From a checkpoint of a small transformer trained on Wikipedia.
Size: 14 layers, width 512, MLP 2048 SwiGLU, 69.4M parameters.
Training: a variant of Adam for these matrices, 520M tokens.
MLP neurons of a small language model. Each row is named by its layer, matrix (gate and up: input weights) and neuron, and shows model dimensions 0-63. Each number is 50 + 12 x the weight over its row's rms, rounded and kept within 0 to 99. A neuron's up and down rows have the sign that makes its largest values positive.
A block is one neuron, or neurons of one layer that tend to fire together. After each block is what it responds to, as a language model described it from the Wikipedia text at the highest values.

L8.gate294:36 45 65 52 47 33 38 47 65 48 45 51 66 60 42 34 52 57 52 34 51 36 56 40 53 56 51 53 43 44 47 41 51 54 52 52 54 51 47 44 67 54 16 50 55 38 41 57 58 31 41 39 42 53 34 46 71 49 39 59 55 68 68 45
L8.up294:39 57 42 38 34 58 44 30 44 52 38 59 71 60 47 56 41 34 45 50 57 63 43 75 32 64 30 68 55 52 41 51 31 59 50 61 31 70 44 46 65 59 65 43 57 36 35 56 47 62 64 38 48 45 71 53 46 42 47 72 61 65 72 16
L8.gate796:48 65 31 47 21 36 40 57 34 51 47 60 65 40 61 41 39 53 56 64 56 54 60 54 34 66 63 48 49 57 61 29 51 57 54 32 42 46 57 52 53 63 49 56 79 66 56 74 43 56 51 30 30 39 47 42 37 51 44 50 50 61 54 55
L8.up796:55 58 64 38 68 35 43 56 45 51 47 59 48 63 33 53 55 61 50 37 45 50 59 46 50 59 41 40 43 55 27 49 31 52 53 56 25 41 44 44 44 53 50 52 42 49 51 52 71 41 52 44 37 51 38 58 55 54 44 65 51 50 48 54
L8.gate1790:42 67 75 29 51 54 34 41 58 40 48 70 81 55 55 64 39 55 30 53 62 49 51 51 44 64 55 47 56 43 55 60 42 43 55 57 46 58 54 33 55 41 31 60 55 54 45 57 65 46 38 49 44 37 57 40 56 51 38 43 65 64 46 13
L8.up1790:37 62 48 42 27 42 46 65 19 52 51 54 76 40 43 55 55 45 62 55 63 45 49 58 47 41 91 67 39 32 23 78 69 69 43 61 37 66 43 55 53 44 41 35 59 42 51 34 47 50 39 62 35 27 27 24 44 39 47 66 46 36 51 35
L8.gate1896:51 43 58 65 45 37 48 63 19 63 57 55 57 55 23 48 57 45 53 53 81 34 49 43 38 56 43 46 49 50 50 49 36 47 23 56 57 31 51 40 44 50 43 61 56 51 66 60 57 54 23 37 45 44 43 44 58 35 44 47 43 51 52 41
L8.up1896:59 47 47 43 56 27 30 53 52 39 55 60 40 34 30 43 40 11 44 50 59 53 60 49 31 52 59 34 72 65 50 50 40 76 53 67 54 58 47 66 53 47 67 49 47 40 52 64 36 49 44 42 36 52 33 42 50 63 37 33 58 42 50 54
Census demographics boilerplate. Tokens inside formulaic US census demographic prose and statistics tables, such as race in "Hispanic or Latino of any race" and For in "For every 100 females".

L10.gate1545:66 58 50 67 44 25 41 52 45 73 58 51 45 41 45 54 35 53 47 53 48 37 44 51 41 63 40 58 60 31 28 71 46 49 47 69 66 63 15 52 42 43 41 70 28 36 66 81 65 63 47 56 47 31 57 40 47 64 32 53 58 39 51 52
L10.up1545:50 47 51 50 52 34 54 40 77 59 58 45 55 68 50 55 58 52 53 43 71 38 40 47 48 59 52 46 52 44 60 41 48 66 52 44 43 45 44 57 52 40 44 69 44 34 38 75 42 31 55 74 52 31 48 56 66 45 16 60 61 67 49 45
As part of. Mainly "part" in the phrase "as part of" (and infobox "Part of:"), plus weaker mid-word pieces like av, ar, ough and participles like made, seen.

L9.gate1005:41 53 39 63 45 50 51 37 68 52 33 62 50 70 50 53 36 56 17 51 58 48 42 57 52 52 52 26 50 37 48 57 40 55 43 55 31 40 53 41 76 48 63 62 27 43 50 54 47 62 37 52 36 60 47 84 65 45 63 54 57 53 58 61
L9.up1005:40 32 70 56 54 45 57 65 57 42 37 71 53 75 53 44 65 57 35 48 69 40 43 61 68 46 59 57 49 31 56 39 59 40 50 47 47 33 34 57 44 54 58 31 50 40 45 62 37 36 42 36 42 55 56 59 25 29 67 36 43 30 52 67
L9.gate1657:71 63 53 48 52 45 54 31 47 48 54 63 68 62 65 51 46 35 40 39 61 17 45 40 55 50 71 45 41 43 61 35 68 63 48 48 58 66 38 53 47 64 56 59 41 41 48 64 34 55 34 53 19 45 51 62 48 45 32 42 33 46 41 58
L9.up1657:25 40 57 53 56 53 47 48 55 39 52 64 45 46 48 49 54 62 21 46 44 58 45 47 63 54 44 54 57 20 57 42 64 48 49 42 35 49 37 61 47 59 51 53 64 44 62 34 48 62 52 55 55 68 34 71 56 50 66 45 47 48 57 48
L9.gate1985:46 35 75 26 43 59 54 47 54 39 78 61 39 44 40 50 54 70 51 39 60 37 48 61 46 61 72 66 66 26 53 40 50 51 52 60 66 67 44 35 23 38 52 41 37 59 25 37 51 38 39 46 42 57 22 50 36 37 39 51 36 38 49 44
L9.up1985:62 57 44 50 56 44 59 55 55 44 42 68 38 48 34 52 28 51 49 51 61 40 45 51 30 65 47 50 74 41 46 50 37 54 55 70 37 32 60 65 52 58 69 52 65 35 59 48 76 44 50 41 50 55 61 47 43 44 51 55 45 47 54 25
L9.gate2019:76 39 58 51 47 52 35 39 72 42 62 46 56 67 49 42 78 42 29 26 48 37 54 46 66 59 53 55 46 35 45 41 52 53 41 33 52 47 53 56 43 47 37 71 52 72 62 46 41 62 37 14 32 38 46 53 67 50 51 53 48 72 40 43
L9.up2019:57 50 34 53 55 39 37 55 60 36 58 38 63 61 73 53 74 51 35 48 52 50 50 36 45 53 40 52 48 46 58 49 50 51 68 67 47 62 54 44 67 49 26 63 33 62 61 49 59 26 54 39 44 38 61 44 65 40 29 58 39 44 55 40
Templated data-field tokens. Function words and separators in formulaic statistical or infobox text, mainly "had" after percentages in census household sentences, plus table pipes and field colons.

L8.gate489:42 64 64 43 61 65 57 45 31 42 58 73 63 50 39 56 57 48 43 46 62 65 37 32 78 39 68 44 46 39 56 54 54 41 34 47 40 70 56 58 69 38 50 40 47 42 53 56 35 66 38 34 33 57 74 48 64 45 32 48 64 33 58 47
L8.up489:54 57 46 51 76 54 72 36 33 52 48 56 41 63 54 49 41 27 61 50 47 64 29 38 38 44 63 59 20 56 38 60 48 45 54 65 44 55 68 65 55 59 77 19 55 47 56 53 54 41 40 50 51 61 47 60 63 58 49 59 57 27 31 52
L8.gate1122:43 42 60 52 54 42 42 56 57 45 71 30 75 64 32 73 20 59 48 54 46 39 31 74 48 37 44 58 32 32 46 41 53 50 35 34 75 50 54 43 60 31 29 72 45 48 52 71 42 57 39 59 44 36 41 60 43 43 43 72 29 58 33 61
L8.up1122:50 56 56 42 59 38 43 38 61 59 65 40 72 49 42 56 25 42 65 44 43 62 59 52 67 41 50 60 57 25 67 39 61 57 43 45 32 52 65 56 60 47 34 54 45 35 53 60 53 54 56 52 36 47 34 29 61 67 37 69 33 68 55 66
L8.gate1475:45 39 55 58 30 44 46 53 60 48 50 70 44 45 30 29 45 42 44 50 56 55 39 56 30 46 62 56 47 38 34 26 57 62 30 35 68 63 57 60 63 37 64 50 68 63 41 64 25 59 38 52 40 73 36 50 46 60 63 54 42 39 55 55
L8.up1475:41 57 62 34 45 63 55 58 32 68 44 58 48 44 77 57 45 37 54 53 68 58 57 51 83 66 68 41 52 63 50 54 56 44 38 41 57 48 72 54 51 51 37 59 38 56 52 40 68 46 27 65 63 64 53 54 40 44 28 21 34 47 65 64
L8.gate1891:67 54 40 37 38 60 64 47 60 44 44 54 55 77 54 60 48 47 45 56 60 47 40 53 61 38 42 42 64 28 47 35 63 69 37 44 65 54 57 36 60 59 41 64 48 46 56 29 49 56 48 47 72 49 57 89 58 49 48 43 56 55 50 64
L8.up1891:55 61 35 60 51 43 32 56 54 48 57 45 29 35 44 61 51 70 62 57 52 35 52 40 39 51 48 73 69 48 62 58 60 54 35 46 60 59 47 64 66 27 34 62 73 53 35 49 37 58 53 43 42 65 54 54 35 70 59 39 35 68 61 59
Line break after caption. Line breaks ending a short caption or label line in Wikipedia articles, just before a table, list, or paragraph (e.g. "City council", "Key", "Lead figures").

L10.gate1639:38 69 62 52 61 68 51 60 50 50 52 66 47 44 42 62 49 84 63 57 54 57 36 24 42 42 69 49 58 62 29 54 40 58 37 56 72 58 53 57 44 51 67 64 59 64 40 52 60 54 29 66 47 53 40 55 36 55 48 39 34 40 41 25
L10.up1639:46 45 64 57 57 47 46 55 44 65 48 67 49 37 25 41 36 54 50 48 35 54 41 67 43 56 80 56 46 40 52 69 43 21 43 47 60 52 40 58 63 34 64 41 30 42 73 44 46 51 43 44 41 52 83 43 56 74 37 53 52 68 52 52
Clause-opening connectives. Words that open a new sentence or clause, mostly after a period, comma or line break: connectives, adverbs and relative pronouns like historically, because, instead, while, which, as.

L9.gate951:39 62 59 39 58 53 51 67 31 57 54 75 40 52 43 36 30 65 55 55 56 42 48 55 56 53 59 29 59 43 55 50 41 46 53 53 50 40 50 59 34 25 39 50 43 41 71 38 43 50 33 49 10 44 51 55 49 47 46 26 71 34 50 37
L9.up951:62 57 59 41 78 37 56 76 25 68 67 60 44 16 27 45 35 65 47 37 49 68 53 56 46 29 40 49 49 61 52 61 55 45 44 73 48 44 40 72 37 16 53 45 61 52 54 44 51 28 51 62 32 49 73 35 51 52 57 34 60 35 48 49
L9.gate1035:58 28 67 50 40 72 54 37 38 68 62 50 55 57 53 56 56 38 49 47 62 38 50 42 31 54 28 50 46 33 49 74 54 53 54 38 43 40 45 37 48 44 58 47 29 47 55 56 51 37 41 36 39 54 32 57 47 27 76 59 72 49 37 57
L9.up1035:31 54 44 47 74 54 47 72 37 50 59 65 43 62 44 40 40 48 37 45 55 51 37 65 41 40 63 64 37 47 40 60 39 46 29 60 69 49 41 48 50 52 42 42 63 39 87 44 55 57 64 60 36 74 55 45 53 60 60 72 50 18 50 48
L9.gate1477:44 54 65 38 60 51 51 51 48 36 48 44 46 53 54 40 59 52 39 45 34 59 35 55 51 46 44 61 77 28 29 51 55 46 40 44 50 46 52 35 60 47 29 36 35 47 29 59 46 79 29 64 53 58 30 27 34 41 40 37 38 71 64 31
L9.up1477:75 58 52 31 43 53 55 34 85 58 50 64 53 22 49 50 48 55 59 45 34 36 51 52 50 51 50 72 47 31 63 28 48 17 51 58 48 65 48 70 42 51 63 56 40 39 63 62 43 48 48 37 53 41 50 58 39 58 61 41 64 60 73 47
L9.gate1505:28 40 53 52 54 36 55 52 41 42 33 43 60 33 77 28 39 51 56 61 41 54 52 42 54 41 37 60 66 49 52 51 51 45 64 34 57 49 57 45 49 57 52 28 35 57 76 49 36 69 50 47 46 60 49 48 40 48 55 66 61 38 35 30
L9.up1505:57 35 41 54 40 38 50 56 43 54 57 32 57 48 55 42 72 59 55 59 54 32 43 46 37 45 48 53 47 30 56 48 58 63 55 62 66 53 47 28 40 40 69 52 56 70 49 55 18 46 50 57 30 52 51 52 44 61 59 60 59 33 42 49
Of after collective nouns. The word of right after a group or organization noun, as in group of, Society of, Alliance of; weaker on name pieces and table breaks.

L8.gate287:40 46 49 55 28 60 42 39 53 61 54 39 69 46 28 44 47 53 35 59 56 31 27 46 44 63 68 66 58 32 45 53 50 28 29 50 69 60 45 41 56 37 47 61 44 31 34 52 44 62 18 48 46 21 63 26 57 43 39 36 54 62 36 55
L8.up287:54 29 47 46 53 53 61 30 47 52 55 47 50 44 65 24 35 47 53 26 36 39 50 29 56 58 55 50 49 63 48 31 44 29 58 39 49 43 72 51 35 64 59 60 45 28 46 54 41 38 52 66 43 46 60 37 55 46 62 34 42 47 30 38
L8.gate1035:48 49 60 70 40 19 70 31 43 53 74 51 61 54 30 65 57 66 37 44 67 46 42 37 29 63 51 56 46 54 40 49 31 38 62 53 63 37 50 60 55 33 43 55 52 55 52 50 39 76 48 36 50 47 48 52 34 39 56 73 69 32 33 57
L8.up1035:48 43 55 66 51 58 49 38 54 65 48 55 42 32 44 60 38 53 51 42 72 38 41 36 48 51 40 52 65 64 83 28 39 32 58 63 53 36 31 63 43 57 59 51 50 38 34 36 20 32 52 53 26 57 60 54 58 45 48 62 57 38 54 40
L8.gate1407:46 47 58 56 43 64 65 55 46 51 61 65 44 36 32 42 34 43 46 48 48 36 69 40 60 51 45 20 57 32 46 78 74 47 44 57 50 50 39 65 54 34 69 43 18 60 70 48 38 73 48 50 24 47 52 71 78 38 34 42 59 32 46 73
L8.up1407:40 35 53 36 48 54 25 51 61 45 71 37 39 40 42 55 31 43 46 60 56 58 53 55 57 51 36 51 59 20 42 67 52 35 53 52 42 36 36 57 46 51 59 33 39 63 46 48 65 61 48 50 69 32 52 40 47 55 26 37 45 56 48 62
L8.gate1572:63 45 56 46 31 42 69 58 38 40 45 37 68 55 32 61 41 74 51 41 62 21 43 41 39 63 41 52 61 72 49 80 59 62 49 71 65 45 31 49 47 53 50 35 44 65 60 49 43 27 24 65 51 34 46 53 53 50 44 73 61 73 61 42
L8.up1572:66 56 76 42 26 69 67 34 53 43 67 46 56 40 73 74 38 47 46 37 54 44 53 45 55 47 38 56 48 41 56 47 41 51 79 26 52 45 68 52 38 38 46 63 38 60 36 76 53 53 68 39 55 36 31 47 58 56 60 44 51 76 47 60
Word stems awaiting suffix. Word pieces that begin or sit mid-word before a suffix, notably ire in director/directed and part in particle(s), also season(al), ele(ction).

L8.gate516:44 58 41 68 39 51 46 71 17 46 51 59 41 57 45 43 31 54 60 54 60 31 63 53 48 63 39 63 66 28 50 70 45 33 62 51 52 65 34 45 47 36 43 63 61 66 80 51 53 79 26 64 55 59 37 46 62 61 53 53 42 49 62 57
L8.up516:42 41 67 34 57 41 28 37 42 39 54 45 73 58 31 31 43 35 38 37 52 65 52 32 45 48 50 50 30 77 45 50 56 46 66 41 60 43 29 51 72 54 28 52 48 33 60 65 41 45 65 62 24 47 40 24 40 54 44 41 62 52 46 48
L8.gate743:32 44 64 72 20 55 53 35 46 33 56 62 52 39 38 41 24 57 71 37 63 61 62 31 49 44 69 71 51 58 47 58 46 31 47 52 48 33 55 55 71 53 38 61 42 34 42 54 50 76 15 54 18 52 56 36 58 55 49 50 54 64 39 67
L8.up743:28 61 59 38 57 28 51 30 53 35 54 63 49 68 40 60 55 55 50 47 61 29 51 62 75 66 25 49 56 56 43 58 62 39 26 63 71 60 46 34 47 36 55 61 51 34 60 53 31 31 59 56 43 63 61 48 38 66 43 38 49 75 45 56
L8.gate915:38 47 67 48 42 52 58 47 48 39 76 59 56 57 34 72 41 53 55 38 47 51 48 54 43 61 41 43 44 64 53 53 51 48 44 39 80 68 56 52 61 22 54 51 65 54 67 45 61 65 29 73 70 60 55 58 46 60 37 56 22 50 50 35
L8.up915:60 38 43 44 28 49 25 46 39 76 57 47 59 60 21 55 67 56 56 47 49 52 48 34 32 41 32 46 46 70 62 52 41 34 73 58 54 30 36 55 45 48 42 56 71 48 39 46 29 44 26 61 42 30 28 51 42 66 58 61 50 44 40 53
L8.gate1821:52 46 39 59 48 28 59 42 44 33 55 30 73 42 46 43 39 47 41 44 34 36 44 39 47 48 37 54 60 45 49 63 67 28 36 38 65 61 31 65 69 45 45 45 56 40 46 73 43 48 32 63 43 50 48 49 36 47 46 33 37 35 51 42
L8.up1821:45 35 55 45 59 41 61 32 55 38 61 50 39 48 53 34 58 60 52 61 64 72 46 36 50 58 51 64 61 61 46 59 31 54 62 30 46 32 28 61 54 38 34 64 57 49 63 57 30 50 41 57 74 52 66 56 54 42 33 62 61 53 34 37
Sentence-opening connectives. Fires on the first word of a new sentence or clause, mostly causal or transitional connectives, such as Due to, Because, As, Although, Many, led to.

L10.gate1607:57 54 80 44 56 37 54 69 45 40 62 49 42 49 52 80 48 43 39 56 31 50 49 29 55 51 55 72 70 45 50 41 75 33 53 48 55 49 56 41 51 33 40 51 34 46 72 57 50 69 43 52 57 46 47 50 59 66 37 43 48 40 52 48
L10.up1607:35 76 40 50 66 51 60 31 76 45 67 49 42 49 49 39 53 47 59 54 53 49 44 48 61 40 26 49 24 30 40 42 46 41 77 38 52 55 59 45 47 67 56 70 34 52 61 29 42 15 35 49 57 64 56 67 50 56 34 45 44 36 39 53
Line breaks in structured text. Newlines ending a table row, verse line, code line, or a caption or colon before a dropped equation; rarely "by" after "which".

L9.gate125:41 49 51 53 50 44 57 57 63 24 75 54 42 54 52 70 59 55 58 47 46 36 57 60 31 59 56 53 57 51 59 45 26 56 51 41 43 32 44 59 67 49 79 38 50 64 46 57 32 66 60 31 39 47 41 70 54 59 49 50 47 49 44 43
L9.up125:69 40 55 62 53 33 66 55 49 54 50 49 49 30 34 58 51 57 57 34 64 42 73 57 34 37 65 50 62 58 33 60 64 61 50 54 71 42 34 55 47 42 66 48 46 49 62 58 65 42 31 50 44 39 45 52 63 46 61 31 81 49 53 61
L9.gate506:47 52 64 19 61 61 40 31 62 34 59 41 46 53 63 55 66 56 47 49 39 52 51 45 34 62 59 59 63 56 42 66 53 47 47 56 50 37 30 57 53 61 43 48 45 58 64 40 55 34 59 66 34 42 60 49 53 37 54 48 74 62 56 67
L9.up506:41 50 63 51 66 65 35 83 55 29 65 52 58 57 28 43 66 51 52 42 73 47 53 47 40 54 50 52 68 58 44 42 34 51 64 42 76 60 37 49 35 36 47 50 40 68 64 58 25 45 53 52 39 45 39 51 42 50 65 41 53 41 71 69
L9.gate1039:59 33 49 45 51 52 46 54 43 70 53 63 49 52 46 42 42 36 54 62 34 68 37 41 44 59 66 30 41 66 37 53 53 48 43 35 46 34 44 58 38 54 57 51 47 53 38 50 56 50 50 46 36 45 59 67 54 46 46 19 63 58 47 46
L9.up1039:54 51 54 62 41 55 31 64 50 43 70 37 54 45 27 62 39 64 42 48 66 42 78 42 50 46 62 57 41 66 67 58 49 62 62 44 60 37 40 65 83 55 49 47 31 41 59 52 46 34 43 57 40 54 41 56 41 42 61 59 77 50 53 58
L9.gate1126:25 51 78 59 70 36 39 44 64 43 62 42 54 47 45 39 50 54 49 21 39 46 34 54 53 57 54 60 51 54 41 70 53 52 69 48 65 57 76 38 52 59 62 61 48 40 38 60 26 58 47 37 61 65 53 68 31 40 48 61 68 67 31 37
L9.up1126:38 59 84 29 58 60 62 35 51 60 68 46 44 43 75 59 48 55 44 58 64 12 33 68 72 46 20 45 63 46 44 58 35 55 55 41 30 56 52 41 39 36 62 48 54 60 37 46 37 49 47 58 47 41 41 54 68 54 68 60 61 44 42 55
Mostly the word "to". Mainly the word to in any role (infinitive marker, directional "to the west", "season to season"), plus San and stray mid-word pieces.

L9.gate276:37 63 73 72 56 59 35 75 36 46 58 61 54 39 43 33 36 60 52 59 32 67 66 33 58 57 43 42 49 51 57 65 50 45 51 66 90 53 50 63 55 63 51 52 33 49 32 49 50 82 32 51 58 54 48 58 35 60 56 35 52 42 52 35
L9.up276:61 37 43 45 57 64 61 35 42 54 29 24 45 60 39 54 53 49 34 51 62 38 51 49 48 36 73 56 46 41 42 54 63 39 55 54 48 43 70 39 30 28 43 47 72 51 54 62 70 40 50 48 30 41 39 58 61 54 32 42 42 47 58 49
L9.gate646:46 42 57 46 57 44 44 49 27 47 44 31 40 54 44 40 49 57 54 54 60 51 60 35 37 71 46 43 53 52 38 69 56 48 40 45 83 49 48 50 47 41 60 62 62 32 54 68 59 49 48 68 59 57 73 56 47 49 49 48 58 47 44 52
L9.up646:59 57 43 51 49 47 41 48 46 74 42 45 58 65 57 48 44 47 50 50 28 57 67 53 48 61 77 53 52 46 48 28 67 35 70 53 50 58 31 48 56 45 66 55 33 76 37 53 44 52 38 41 41 53 59 42 37 44 53 48 44 57 41 47
L9.gate883:39 55 39 56 69 47 65 43 47 52 45 65 48 49 47 41 46 66 69 43 22 57 76 41 57 43 49 46 40 52 51 40 50 45 44 53 74 52 59 39 49 51 59 50 40 56 52 58 66 55 48 67 51 43 42 44 64 48 17 64 49 43 58 37
L9.up883:40 48 68 62 46 66 58 59 55 53 53 57 51 45 39 33 52 61 31 45 35 62 67 45 50 62 48 53 46 46 47 47 41 40 51 64 60 35 59 54 54 56 60 66 58 56 42 41 63 65 22 48 45 57 70 56 54 53 52 56 39 44 64 54
L9.gate1667:51 56 41 57 54 51 64 65 61 68 44 67 53 46 26 49 52 70 61 55 57 50 61 53 31 47 65 39 42 34 41 60 51 51 44 54 60 44 62 26 36 43 45 42 52 56 48 67 50 56 34 49 47 59 43 38 48 60 35 30 45 30 62 48
L9.up1667:62 57 76 83 74 57 40 68 53 45 45 67 60 20 61 37 50 48 42 52 38 61 64 39 56 58 39 20 38 61 71 59 56 28 55 75 64 39 47 56 42 51 50 47 46 69 38 37 45 47 61 43 74 51 29 37 58 39 45 54 50 49 42 42
Fronted adverbial phrase end. The comma or final word ending a sentence-opening adverbial phrase, just before the main subject: "Under Wyatt,", "As of 2023,", "Like other Monte Carlo approaches,".

L10.gate744:47 60 55 28 34 60 60 51 59 43 59 54 75 66 27 34 53 60 31 38 52 53 57 33 58 63 53 55 22 51 52 60 64 39 40 44 70 49 45 45 74 47 50 45 48 48 46 37 72 67 42 59 43 44 43 63 49 41 72 47 51 47 60 20
L10.up744:64 47 42 63 58 50 18 48 43 45 13 35 45 36 44 52 43 46 42 57 44 33 50 59 46 48 50 43 58 56 41 65 41 64 61 70 50 40 41 45 39 28 55 48 34 27 47 58 53 59 61 60 42 40 67 41 33 30 64 50 82 49 52 72
Predictable Wikipedia boilerplate tokens. Word pieces and punctuation inside formulaic template text, strongest on "Pop." in census table headers and "Hispanic" in race breakdowns; also table headers and stats sections.